Part of a small language model's weights.
Size: 12 layers, width 192, 3 heads of 64 (1 for keys and values), MLP 512 SwiGLU, vocabulary 1024, 5.12M parameters.
Training: a variant of Adam for these matrices, 182M tokens.
MLP neurons of a small language model. Each row is named by its layer, matrix (gate and up: input weights) and neuron, and shows model dimensions 48-175. Each number is 128 + 24 x the weight over its row's rms, rounded and kept within 0 to 255. Numbers have three digits each. A neuron's up and down rows have the sign that makes its largest values positive.
Before each neuron's rows, "fires on" lists the tokens most often at its 100 highest values on Wikipedia text that the model never trained on.

fires on: " and", ".", ","
L4.gate17:138137105084109069133134117119098147096130106106179107143130141091150185148152111135158141172088144150149135160107147146151106133143111172142120104111132097107132102126105149090109099148094091106123165167087116112148116125162116102148137118127137138143140101169104140156104112104142103126126112110154089126145113162133099138103155145127167121175123119113141114148115126114111140149133
L4.up17:120171165085085094130136153129107156117122086136137082152130149123136103133119107139128114199111148141071131142125167145138129131147135135146136134138167100105100123142144103112107081095114068134129099121132130142145086144097131093144130104151106123105138125145121135114148118102117154154096110076177133099104128153155151148128157116124106108181154096145063151145081163104115149133120

fires on: " G", " g", "G", " C"
L4.gate46:145133132141127143156151128143092176102155147118177125126126158113144116166130100118129155165113111121136158164125106116128098120145113126101123156161126147117096122096141152115119098111152125145158115075157164083182085136128149143115153121096103106102118072142114113154121098097102130069110097160116113091129122103135134092169154108136133163139098152105106082098130086090079152135110
L4.up46:151085144084135146111179108100118139124131111155110145113164161125158123144122146138113126134110177138129122165124119120154131115159156104102149108118150145152108091141112147151122104133140168085110149133123101135124124136131138121124150130144127113150141126149108130134097131140085123068111118121132088139133159125084149128151129124135116104106133158136169129161169119117082118130112

fires on: "id", ".", "as", "od", "ing"
L7.gate1:120095068160086110136132124118159115168153101102119122121141126141140136145107149141095135130122153167081067054124095122139160088127104156168136130123180158146150109174097088121108121114153140103133139133126129102098137152124138156132095126142144157173113128116129147150141149111105141128163121130150089076099157123111119144130135126141128083117127153113137136122123129136097167164140
L7.up1:132120112170119121148157164068129135142101084098117102126124099181110142124108070149112144129095143131130134112114070110161110124108181118105152084113138139112123130128108155130134161081120103115121129120130110108102164168195162091138112138162135092113119113175136105145110160134122128128143100142151114113119114106148110074126140134092148157140141107152164177124116098142161133073125

fires on: " cont", " Con", " con"
L5.gate462:103136125120117115114126168127122119122158096103147105110140143115151123118103171155140113127159111111157087169171162113102176138142150138112123140169136110161106133131120152088122127132138108184134079116100142141138134109100113113123117129116117164139155137094089145163089138118154133161136137133094149141124126102115166164096116131159177116133118134122124136138146114096157099129130
L5.up462:104141122113119166159119142156153111116113142108171130143158097124138121150184132183122110104099134104155122115153104133102131155154155112123104145181141159147123145153174102128130167153119147095151135106149156099147117132107129135119147116173134129114141111110133095120109122104134096119122115120127096120116111095148117106128133136072121145132146111112144179140157141106123122154075

fires on: "l", "ing", "es", "ly", "ell", "at"
L7.gate473:133116109162123076103148125139109189111109132107163124088127107150122092104075131144148130175148137174136129113124098125068085110152108121148178145136134146095104120154176105116135077151123112110160130097151124139104135120130102099102124134124136122141125145139115149124125124145124164129121137142153151101092150138125089109147160160125154112137135149135118143158154106126145118164111
L7.up473:109174168173151144111124138104113102122115085133125096114111087076068103152119135151106150116163114134085109136165083146103109113095130141124128124145156110140147152146139121129126125127129098113138117122157163128099091093084128146093138119121123138096162152146113167119110090122073114095157067135151116094137120132156144107112140112100160129129143147128151131123099137101141104128079

fires on: "us", "er", "ce", "um", "ers", "el"
L7.gate103:125123061096098129169165122146122124124163096169107128142137179106171131133127107073101145106153153109129085088145173128093134100145128099098105107183095082139103106092125126143123116107158144170141086117146118127117115140091146117108089116106145106150122094119105138116123141157125142120154093147119124137138142141166166073091146120149119122168162155120131123130123139144106126135115
L7.up103:146130159139143106122104137118149112119158115134151128115137127094163137170102128120138147103114133123115127128139172104125145140091087092119126121141104154144132134124116154108137114153121154137098164110139102099134092137093142092115116124106113071156146120140115139134133088113123103131132126177088133122098106161135135114099166156111117123143171169135141172123112129103138163118166

fires on: "v", " ", "6", "0", "5"
L5.gate505:143146110116101178151144107099119145117121087115123147108142147113101111144166136103122135109159118128118093122133132149141133132107091094112098111161160134091138174131115157107123105077167200140114149120152128141130142078125109101139093159142122145103137153114112144152146089051136108130110146143088098058107161127126098114105109132138143090150126133138139114112121110164148130122166
L5.up505:113112157123127115156180129112075096139154107140085173124098107136117156177119162145106147094116157129137131101107152112126132139096090119110149125118152166093159168156099140142135131117137178135115092115150105147183132148119118147116096123106110117144119149125109148125129076134111126090127129108113095096123127206129125130107140148118126126155123168053107116105140132106155137125190

fires on: "f", "t", "ry", "ing", "ag"
L5.gate252:091089136105100117112119124165152104126110129151134091137123079158099161154101137137162152075165111146146085139143160124104113124081152163156167133158116099142168151135124131146097105144135146105122134118123152164127149142098144115108113108137159150138122124102142153130141072150161065145145104101118130147159138136082132104123111130119137091061145137109174098128116118150098099126128
L5.up252:135117160139151135128101098174136129109095066135140096111180076146107097115153104163146111119166115118127114095118152143130153135072131150151140154147131132135177116115162124170124133141119125110165131108149109182109107127116095115104085123157117127151081130103144120089164111118126113164105140115111147119095128147101119131148109121122137099115164129103142135144114127124112053116124

fires on: "st", " st", "d", "at", " kn"
L8.gate83:178136131158121087103100113107102149162163167082106116120135104127152122153120138117098180146171086103160147140121149120103158110109135147145109091124108132165083129145126131122158120122122136111143165131138145135122121112104105120128101150164121109153151099110074167078159121130122131143121147154108132138136130125103106126121141146084136102085141144132165144151125109109110144132155
L8.up83:133112101123130119076112145143135164160115158102103139134122128116147074094154104147105131113138142148114131103089169068141112126163117150146139112121110126127051127109116161121150132121100124107118126168132109122148129140165121134148163081122124099097124133140127101114145159142137169136098138119115153122174138095126156105129107151131119133108138141100173142151071154118147147130150

fires on: "ad", " for", " g", " For", " "
L8.gate416:115163134120128111161133125100095133125092140130138192139117125137159156134136162148158171160093112146124150140139147101111125128101136151122156139159125190120150113114092153092124073138131136155091117133122131145152119163177121119145140119082153166105133145163079127124088130123129078127090140146102165134135127110107147111133100152100117118124120179094089093135164102092175140115177
L8.up416:123129157114140099148132162123095108102148158167081128101128152120089131103168114122155098118106147119155090132085108137146135140146124139119108190107129124127102086138149173097159128158122128100108118161129111123124139150134130136162138110151109173111092147121169173136103087094122113134117131114127135129079122109113136121027158088135086110162140112151106138160123137147124175130083

fires on: "\n\n", " |", ")\n\n", " Count", " years"
L4.gate457:104085134187145159154161168113157149091110160140117114157106162078126135130119167120116152139087103123158100088102108129112120120133118149108108137124071140143116107060114133151143124143114146146122136146110092114135131104148106096158126116108101109112088096137102132151113130151106121106129162126110094132153162187135084108103135142149168136117162120125118139138113153147137111120181
L4.up457:133110139151142167151168150106180110134135158155161125133119164111148103136164141119151098140157142096112116124092136147109111110145091146144123133128119146125124104142142157153145107165112170145129117105155142153123143111129127079121114136113076156119167089175117134134148124138108132175134153111101115127121098107147119115109150094173104189085118104141150138082091104155140154136135

fires on: "==", "==="
L8.gate426:127098139099150100102139123111141136139098136096101103140100105127130118148108112113166153112100148103126107124121167121136101136129114150104163111152143127132090118119148115123176162115117207073111141103091136137122150133092115146129159148094151141096165092079099117158128112091120120084166128116155084143168150101129157133160098119114144127116174154118170109159155123129138082190096
L8.up426:134142088064102110109147105154119104154132175161125112092141134115143159107125134105114114145102137146089130126113134127142142119099089138138142085157143181153172099146134171165188132146153163125137123100131114075095115142148168129107127106148097094103102159100158110181112114135148097115129195129139101124158142145124104139114139125130116158119130121110139119168114113131140155142112

fires on: "at", "el", "ist", "im", "ad"
L5.gate501:134115133142096111121157075139098135086127122112142117125115114115141124165112132126160128121124119148088173127134123132095133125093133133117115119125110107125153082202123176137162141112125159146076176163145157113177151144133151148162142094129144182112124145131159112105136110092131114146117123130108153138139137122141119167069165112112160153099098107122127153113121138137130126154094
L5.up501:103108122109154083128171131137107128134101143083101104153163147117163120141136083146145123111168107174145159115149100105138140133100143129145076117116120122115158116134124124162145156146110104140134184166153088119142120127106124126147097137177135111142087166156121110085132150151137080150138129087125159130166131085155133103093115122121153124112146136162098160126129140132071150130116

fires on: "b", "9", "8", "7", "r"
L8.gate36:128077149132103103161145111139092112127156152119143097146139117108124181100125110120134182118071094152146115160163124149115144163138147116147164150111075174172139136136118132153093093118103121146141121122146079136155104125152106117120174141148110131152136147121114129153137121169148114128127129127156147116170091162137138089108141115125111114113129136132114100098165133122114133123159
L8.up36:109157151155121109117134160164161144069142140148083116159113125138139107101147111130118124130085160165106131137154140137080121125126085131111120160114117161100116131126115174125149157099160148097161137097106121124167117090119139158117133129186124092133142108157163143131104163137095131144140113135109122124138114103112116147141157123135130131145100100114108091121124115142125075158143

fires on: "us", " f", "a", "ens", "is", "as"
L5.gate459:101171115135143149118087114145104130135192166106092166144126130121085141126154089136075122124147146132156116138103096079118138098144123129073145136135121097170129118169136124091084165141135139165094105153128111109089135119123117135123126111137130105149151155185182120140129121120146155133159115147126136117123138108119142151128104159133159156117108089107178137141131091139106178110099
L5.up459:110120128115136101151101138125128117146132132112159118133109098115073124090139116159136203124105169085136127149128099122098118122147125152120107094136067115128094174138115123103133137111053122146109128135128165121139126128104133139126087160160120114113145142109135133118072112130163093142138126147136145101103141109091109161119126144164099091138089125126142125070133127111098115111128

fires on: "l", "ig", "g", "ict", " N"
L8.gate204:142125142141115119130159133142142114105088119109100153142143139136164131140139139157090159176182112183151127131171087159101129133136128127154135118091111114156124112133144131077133098159104140124117139139141101092165148087138092147129136156126138086148113120140164123123092139105137124098101149133152103107107130124093134117094136134159098099120152128123108156119111121196147143096146
L8.up204:161093163132102150106127062128124119123083113170136161109157089123175151140118150101143164141101121151142165143122141098158094130158150101134133108130107110129088113138117127134162093086114140154157156116151163116102130139127130153139120139133078146118092137139150134133070103141122109105156135168100121137123142114119097158111135114179104140143134141096129083116122107149153096115130

fires on: " or", "\n\n", "°", ")\n\n", "==\n"
L3.gate261:133118082123158109144095108085127129111145156105098135104162177170122169144099110144121135111122108121145113169152166113144155108122106107097127134132102171151176138164105129146124127144099157143091092125121140113087165123144118125144120101133150121164154138109151166130110116109162114152121141143121168123146131143125100164166102123146136103102070085120141123091168111140175151120114
L3.up261:103115133132160107144123128097149115157109110129095127086098089116139142163139123085155115131088182129107147130095150134134138136091097137126177139197131157117121087087121100160145144124121105109141075096137122124150137154104124105142142102140094123103125094108144130150127139131138137126073163166113085091113145131140156118097143126103112128091157128153114160136122147138138150134123

fires on: " =\n\n", ".", " y", " Y"
L4.gate369:152118078125102121116140143147163130127124101120121157136093152082133175156129147130102168146109085134124131148158113116131159170098124146120129120113134127108139156171128153090143106169072118161097147162094146129123122131135162124140156131094171170159124101126113168152139131161130115093106100110148107155148117111106091140115110125149153107119081152169164105114127111136114158145119
L4.up369:127156134136094182119156126122094187153113115133129131139135118085129107171128136128136146135124126118071124107138146132162079179106139101150120157148132126072119188147160128092150116133130090185114069088128161125158080119112158142170171124108098147134143109088138149108146145183127180095143115064163145135113126105145100118125139150139115144174142146141137135138119112144133127091149

fires on: "n", "ec", " cent", "et", "e", "k"
L7.gate18:136121111133117140157136127123148079160164104103138132119128162172113138112130147176149151132114139126154156082121129129124109118137141117178121135083110179172116115149145169139114134118132117135148089148073167102125146135119118137104104136108126115146130102104117101178139102117099083098136094166174082088107104117125145119130165138117084137126118126122107111163118190153127136114101
L7.up18:124107112137157105147108076113147110172155120147071106115170126122135104138159128119129087137141123097125138121148134143111140106115052161085105103089113144121095113149140076132100094096100118130183130114128145116136133145137102120143147131098078146134097100152110128098089192137146156123104108111145140123117169134170128200106091088112147151144102095135178149120151107122125122133160

fires on: "re", "ors", "ers", "s", " ex", " R"
L8.gate215:150126114097104143142133155123066099122135152127127111122098126084130153130130139123121122131039072159129154161095151133132132151114115166129118138104103115135121127157115148131106129117094168142144135123141141087125123097142136120175112086158113116163122123146127126142169118103114112135130125168152122088127155106088128165086110119095137120143113116087150158116130129126109145152107
L8.up215:122106137130116164130157146080114123100089121134146084168111162076150148131140154119125157118104132158123117148110147168107143121146113184139128123116168118091146104127149103153103118092158096118097100130134070160110095094175146109129090127112112105149138132097197097146159150110121139159160141118138129080123155168110098135122134112106079130121140134096140155145102143129120143135075

fires on: "ame", "\"", "ig", " also", "ome", "om"
L3.gate196:107147116128074085131123091089126094177176136127138152088118134145150142131139137124102106133119091093138152149147157148136161108155120112094137113103122165138155110152127144119101163161117120093147127117161117137098135177150080148147125147121113113137112161117134122125114151124165103131109125125134126128181104123121124103145135154050146152141124178122117089111154160168107122121140
L3.up196:119127122142142137125155084107131154107088113182114201083103084119152124090119156130121102150108158166159103121104095151123139112170116100137153103113132137139119135102140151114119118126115151127147141097106156133124136159155123081145097150119161116166093090099129100108167127141082112145122131120147116163126100141148125108140157146136119172171101143125117089157108126145160117107130

fires on: " g", "ce", "y"
L4.gate104:141112112108140107130144113116101116114141148172174148121051121075148123112154123116156143131139124166143132105111140139109096122125095096163146107146143122115141104121128136103139119129131141130154100071107152094119106127114102108091137086093163101130102087116087107141117147112141089135119127136124167130109133120099115072121120115139095094133137169097140101095099148075117155100137
L4.up104:137137137121115128126099143154125116157127158176102181125129127107164154082144124088103132163141128124151102149110142116140146151129133101093129130096145125134068112113123115107089137145110126115135136122174121105114104101125123102139103130090120123125154144144118096186170121186160127107097121139094125112144119098142136093084144105165138115110155125151120124157145119117107144137088

fires on: "ber", " cont", "ce", "e", "se", "y"
L4.gate161:159134132115117112120123121182162133144153120140112165120160131139193148130087141103077102134124140147160128145143133081094134126139112129166163093147148103141119167131117141105090150135127141156113099142151146104132134131101124134130149128121142167165132100117121120156134138141143120154104131128122162166146078094135175164135135085139172090098130169117122086133114128164142134089113
L4.up161:124148170135142126142142192117131097134120142117144137145102134124176122128176158099145101122113119158130095119099126158078124119148137090114100151148105147113117106084110104130088144115103106134186128106131113156127117113169153156148067115123120164094133102133164135102148184118142079115103120078129090116126100119138107151105144140147130115089149123115093147131085178131106087092131

fires on: " r", "z", "end", "u", "ig", "and"
L7.gate14:141154119092137091122163103151138090134122130109095177150107140132133118129138145109157162149131142106135171147121084128109101120156116109133138081070142101128108110152114112101153085102129160140159117106150150129104137141137116157109116091110170142166108106137137145116120154109139154105139175081142090125117090119081112154101170123116112146094136143155124130142133120156183168147102
L7.up14:110135103191111117110119101121163081154151156120144106169116139152109119162169135117136120106109107131148123130124146124121132106105093123133133095112174178136099125183137100112122097121133132109147153054164105174093140122148126156144118144130110116126146166133126133120149118113123091120125120136161165171129141120106092102111136165124150112116115180120116108165149097129112158128145

fires on: " K", "ark", "n", "V", "e", "ice"
L7.gate417:157125122100167077101147117113146110146164092079145166113177164138139162122135111108148126148115107097140121146178031120122130107118113104092158145136112164133080107170098146121130115106128132124100104166109104116135163138092103111124147130132154102166101100104124134134093137141132133154124112162153135132126140092125160112079144174114115148120088103138138089144145127118119110151111
L7.up417:178136140111106137124111123143127154136120125126144176124167166141166112136154108113114121162145156135109110159130120151179130061136138135106141130135100184154099099147132141129114088136114136122128108081106126145153097101154163127131175119122147128113089122123121166172144118133093106125071139091147120122111121116160150148086115108074117111111074115154160097125114133083115133166118

fires on: " pre", "re", " rele", "le", "rans", " rec"
L7.gate389:151138140146179159133162126115103187146160100123088116110132174132120154161161116118095170123128121153150113120111135089131148112133162124143106136140151165134128153121107107173102068075129140134083157159146112114112126125108103129168121128076160131123101087133125145115099103141107109122121106171147121110112114161190116084124091123086112153164162124106145095137132102136131094155120
L7.up389:130130104118143147122166106123186150181098158124148134108139122133143136160148097142108135148117111107113088126100150098160144115134163122143109156095114123137155126135155147163147101149115099089147147150149101138105147085067091110129143100177098120127123099124148131157137145114172122088124120150170095112124160099144084135074116142105119122080099126141128128134114157146121147170106

fires on: "u", " H", "i", " R"
L8.gate146:121107138168116141114100162143122168116132079159139131147122145094149116124137120104121137160141149156131144142120143120133117117134104151114144104122113133128134121132060119124145123115147137123154120089066140113113148109138120123105126114095149138093090101074115166126091157140135101105108113138139115141118156123121178105180142141089144120094148160094145109117164137115130114188119
L8.up146:121104129158085112141147151060088128148158128135177176137080180136121054116105163121158108105122135133158140171158159125138132138079120104109119107152136140165125151116144100117119148099141148153174131099087092145120119177098141116091157119091119120168135123119119095145122143104159142087144125119130161133105159138134112121113130147159160119115118143131117128133102149136139134120161

fires on: " g", " l", " w", "w", " o"
L8.gate124:115100113158139144138152131127114103088150147131146114099077092123172090098134097135107140132105119116143137143140122105126117125136119126138095149102126132122119101123161111086125105111151153115159160099109134118096146118122120124112109143188074150138104111165121166133127142074204088157104137154118097119127127126122151136102149129130113089103152130110130097114074123140112155131114
L8.up124:114151120106114153106133158137134149121144151122139168091107125145164141182098136112083108151146176120154087139096143162144170127102175111124078131142118132104119142127114127103106175162100163110169105134133118135145157118099153131117121151169124142116137119117106114161114115134096158104148134108094107113125139109130105113089156095131131107104141139130148143120161109114122124131161

fires on: " and", "s", "ed", "re", "st", " com"
L4.gate243:169150131112092165143106187134140125142141179099121118141092132101105150104102115117098159116118083177156116138131126114116099108133097143135124095136122140137154139159137142122116121115107148117129131105114172099121160086090107156165117139129121165151146148162151131182116132150129134111132134122155102140122129143082104181098132146127152127121172149128155152150137109127123131078119
L4.up243:175127117087077149138141128120125174132112129129138115112114139084114133123128149118122123114148121126132085143153170120097103128124154151155131129089142139140154141111130120100113077051170137093143111087143149147147130113124155154107089088093102129110107113145157126147128168142093134104171112138077153167138118128099141138140129136140103096062151141147126120119094115147157134094112

fires on: "ra", "ake", "o", "a", "ing"
L8.gate212:138152091104129120159108127123122123150164130115123178125124148159161136127120120135140125090141176139123125126070109127115142086145138137138122089161129136141123120097125141114131144167103113134104125116119133103139115130121159145131096079074100096108083120147136130123119094163114126147183153124090118092151166138139102111149158132121165136120103125148135112142086138137114141134106
L8.up212:108133154121130143163115136146107127164082132129138086127126179152141100093143119162127126138145150157132149167128165110110137112121133098113154143134117132106149090141128147127172122119107123105081101079098168117149128135099169084139090132130118137144153153099121091124141165115129133129098126147122070102156148160108139132110101147139151143104145119164187123088121136158092166159138

fires on: "em", " med", "at"
L3.gate20:170158142146104142115134114127132156120154136126134150115141103149107154109076106138117120108113063120123144148123069119125174107159115127163079120145123150163095118191147133116154127080124139136146149136136202111168139144144115084167128150149134157146136121130117153123129128152097119147129143127134128137135113116149142116099122113108126121082129140074174092107090130117130128113119
L3.up20:082108159154114104134141148101075128145170156141173169171106156089130129128143133132132093111144135078131104099147099106130111093149106100131118144142131129131134157142141129124157113127063119108118157125177066136122133101092122133124155137147129166094105154148144163143120159137118148138068136118146172145136142105138103121123156134150119112131156144181163153159137085105104106158122

fires on: "and", "enc", "ond", " as", "ip", "end"
L7.gate134:139105124050112095141139103115158132149165097110095116133097121129122180121159124137157149166150105122121153145079125105126108147116118083078154099114153178111130122132143121134173140111142127163118119114125104098107101115133103170122098102077099137144086097122149126134115125133159136123165129138146109150162158094115102145136157130115122142125135135115075145120120160127130117175116
L7.up134:110115095145136119122162114165126126130125150149126086145165121104146128109165151109137165141131160085086178114139124161135125106116135153082143105095138118163114102106095109119114117088139143151137170131150134109140131130097151135153126181151139138111114125134105143066170139173142115110101087109168129114090096087103149181094114123129109123121098155124138135098098111122147159137134

fires on: " M", " W", " R", " H", " B"
L8.gate117:152133114157145121087120115130134134098101097099171157112112131075151097139109132135123130153149087166117120156173089116123114116154127110115152116105100143122123135095104138150127059134127118141117145104052139116155142130121109084096166124110140112105119096138117131179095131141121111090136114103103112143099140155081118139085106131113169113113104108142145085102100137096147183156120
L8.up117:149115129147101112126114126161059109132137128125147132124125147120184140114096137125135157109134131142128132121121140114111106113130113136113139143144096132113105155078128076138129097115117159107156189070070142114112165150140126113118130139110168144134132096115146129135121176103135090128139097147140089138143139160098126094128153159129151121101110106124157084132137101074151105172116

fires on: " and", "h", "–", "e", ".", "ary"
L3.gate117:156139091130133124128107148120167132151118122107148145119170151119138112097127123166099117158160127123154124127142141159119153134153122160149117149133152085137124172102092115154094073118078119116113074094128189128178118162138128122114142157122142111138122118125154117165121093137131082081103129142144123142134118125118149185129136133141122095115120168106127114168129142129107125115158
L3.up117:116100149120128074134148130128147145157144105126166106119091136101137099137135081120104115110099154147086088090140166145150117138157153115094130143164149097104162150148104124094151091128117140128142120116144141087152123129140140136123101095094131124109150126151147139164139147132109175129085103128129131127112175131131108116129148097183130122178147122153097164125134080123103111165146

fires on: " comm", "om", "h", "n", "am"
L4.gate238:111144132097125155125121123150098147147133134163099085127097149130140171152138127101110138149085137139125146167097123136114173141166165119129108146111131128143133085126107170129135134127144095167147124146116163143186140147150123099129141113111111109168098182140111128119108142133127135114135178126132109093096118117100108133107113088114139132152153175140114169141086110116143147132094
L4.up238:135151132141165096107171109130113083121151098139146149130141076111135134144120109127110162149159118128144133157135096136153148148125090171168118103144113171138145134152106112123123140113151101137139132125160173123113133170187144112098148182163100083126125131128082082120128122150137123136090132151157141175115098086135131098090143109103159158141150168140114121104090136152151095120089

fires on: "ased", ".", ",", "ated", "ing"
L8.gate255:108084128164112063142121087113148138121133105137127126174145129106116139164139101151127137127111137158134110147140139142152124123175143163126099097140140172117153144142135126099135113154111172067104120119112160084135144131143114096164097093150169130121149117115123128161101115093122105142129134102177077106143159159115144117129100134148127152156102088155132144114134118118105122158161
L8.up255:111135128182126114176159148146127145128122101141104159165185107100117091140165142109089115155140126157110114132116113140162079143164152163131138112145134148093128160110152112139131100137103169087143090090166142112134129109161110141121126085172147152106127143102167125154108151111161109149123160085145128101123147140181122126147115121120117138157116060182145172128141131115095114107142

fires on: "\n\n", "-", "hip", "==", ")\n\n"
L3.gate45:084116138107113149112101139134142112100112094116136092122139130108051148114105092157100161126123105116166090119155159147157138091132148138122119107143178158129104129162135141128139084166117143153147133124137141054135170125089107127149122145147134112169164128162125109156139094131101125119162156176087172129146103094132137138141139113142146103146114108134119117088121135145170175114146
L3.up45:083123112130138132136139128128151121138169137176135147150086059126155117137109154131125128163128134105113146127117110146126142157217069142122148113134172160156139118106147110124148123123100095090110144154169111109098134160113136114140146156112093127119128102143157138112130111133127133112115163104128111152098173091123110097166165121126118120160126117148150163106154144160144089140133

fires on: "os", "as", "a"
L7.gate275:151100092112137116113145114125098085142110148128112132142148098126102173147117100168108146130145146166120114126103144107145171101164099146088112112130082147126157130134129129092148144172148149157133128170117086103093099156125124122155143144141128160156161121102159108154165138143135118149125122106157087148097139131131117131110086110131159153129111127126155125148141137124111207119107
L7.up275:129175148105152134154121167145127155121166115105152147166132098134137100119103117137148149138132104075107098081127121135126131104119140119065123085117125126130127154148169135099143129107109178128118124136110136100124142092145158128119070114117112106161170159176145130104128132112105091119120156134171144130105139100155101129107152089115137146141068095141124141103131144106148157121097

fires on: " and", " fl", ":", "–", " &", " of"
L5.gate288:120162113116149101124116130115157166141124137129129146152090116106111116148145139107125133158137140151134117121131104125122141149174149122086116124152127123138064126130095139102121137147090141120116126132135173100115136117156109157144147185133106108141153118102142153173122120101130107116119140149099134116145133131144198167073081134147176136143137141086126155105160090101144144114168
L5.up288:118150120151131129102140117118126116123113149106118173144141158118131098105139149132138101140128150120087126103106176127101087154125153065159127128135084102121141115144146143130142112162108088145143168114136123156149124164168103121126121169105106125078161120142105138112097152119099131061140117098115132088149176105078105136152133077163124107133129097126150120090137126152131111177167

fires on: "4", "8", "ur", "3", "1", "7"
L4.gate459:093074136163132133135149076138159136094140102143153127097092133139163135137118116152120165123120127129108137109187143124109127117148099162153155141114126136136139150132111155143156091083172176125122120134142092127100148125073158160130096157137143134132122110075125093139140094132150099120122103117146094120128136114112146123128171098120087113102158126143122116151141092147131142126100
L4.up459:111129112156118099126109123140097138122120138119128109124141144134179136136126107133132143118107120113133143078125122112096102113122119114091115196114102164156144148098090130134145137137119149069155116130155101140110155112123162171122146134164134107143161138084157148121185151109154107087104144137141097133100100146126095159181144131138082094113120104149117127139160126108106110155121

fires on: " |", "\"", "."
L3.gate360:138147112140164143149140134112157132111094141113121138105124154130114126131101148151133161124130086149149143125183086143130140150158109106139139122153144107102132133130132124125118116136140146165124129145082214096123101101129141156148167119133173117136114119150113124154149124140118161159147175134126130122130098144141121156071136147177173127116135150132136139127101129103191163121135
L3.up360:141124124132197118160138134141124159125095099114119140141135095111136152133094108100134142117093081139125176128147118148137106151145115116135093157104152113145140166100109139106177120103147142193083124113121149118161132113089155120179126128107131122167156115156164146156120132142139161134144138103109124136132097146106141159123114134159129132121139090115112115114118140111145137100097

fires on: "ly", "t", " only", "so", "out", "ing"
L7.gate180:136129130129157131112088124096131131128102142165160126164096099135096104100093166086126156130152096135124100176129121149057155162145164154122161125129140121123150166139098112131069071156175157111106156122142131157105094134142143090147141131167145114139114159172104156120134089150112126126177080141156129113135120158141131124110108159133145097071141150135108153107138111131119111106106
L7.up180:127144165143134134124118142146121130125121093145071118146144110127126114133145154182164128106108097137090095132151143125123122111111166106161140130089147106085176084131110186167099143148108100142163100118116156161143090141134112150131097095134132152129079122135117112146081110132112133122137071141116157092146138143109131079095129138114186167132108129130161118136130158105121100130080

fires on: "==", "===", " Q", "|"
L8.gate367:129106167120130129166119128131110108154117164117165084158129089114133159152128155130153124136155143140130139152128111132163135105116153142116164109112112177139128126145149115107157103112137198087150112164119096155101133154121118147125135153151086163131174171121138152159102113128162126144163146135173129145169140099099070113108113137090123089097116144098170132129134158181124086149121
L8.up367:188108152101125131139135127153144103136118121154073145117161120152128126118075114121137103111169122093140115155158143073134172135156134134168145136148121093152160105131103116151171102148096133120131133113128135064101170171149091131111144095137149147158105144175126108129102114125098123157118099146114086125106114121137100103105182151120118157060151144114111097127145140154122124113139

fires on: "et", "al", "at", "cl", "=", "ac"
L3.gate247:137107126150127138114122137152112123136163158137163125152135153131129117154089109134110174091146131106083156111130096106122122107143112109120109112115098139183107145139078160173123131108087142116091130123144167128140187100151101133150082129162162141090099099156119119120099140137122107105106085091167135111164148110136122174112117165134103116133125165106184126144200119140121145105122
L3.up247:111122128116083129148101163161104157141134139117147111099137140117167096123109117110092079091170151086074161153119122123155101113146076146092118102131128150162138137145098125115106104135113119103137175137172130167115149124154099133117114160183128126113139129143129124136136144142122167139130122084117148126137163096119116098118106168168131094147130163114148121170141121135121109103184

fires on: "en", "g", "pl", "rom", "ust", "l"
L7.gate174:133121082145130125068101114088124158127094154155149133106127124128142125128104118150073160137155104127149103073115085151154110150168101154122119137075153124124160103165165126099129173177100156118146153125104121111148118106130136119160133095140129132145119106094094131160139126137162118119136127125135140154109131147091174110127143132109129138082094174133144093167164130084124143125128
L7.up174:143108145157134117139146074139123128145121135162132177145147153126189175146141130116089132108109101130134152144125128134114100189138154086136098148186093129103127082129139136118094114148124093086120123132137105103156100108110057166124111166142067136121113135091127106120130142120141108130098137158139148115125131095115113123069126148168117130118141101093153124126156085147158099131173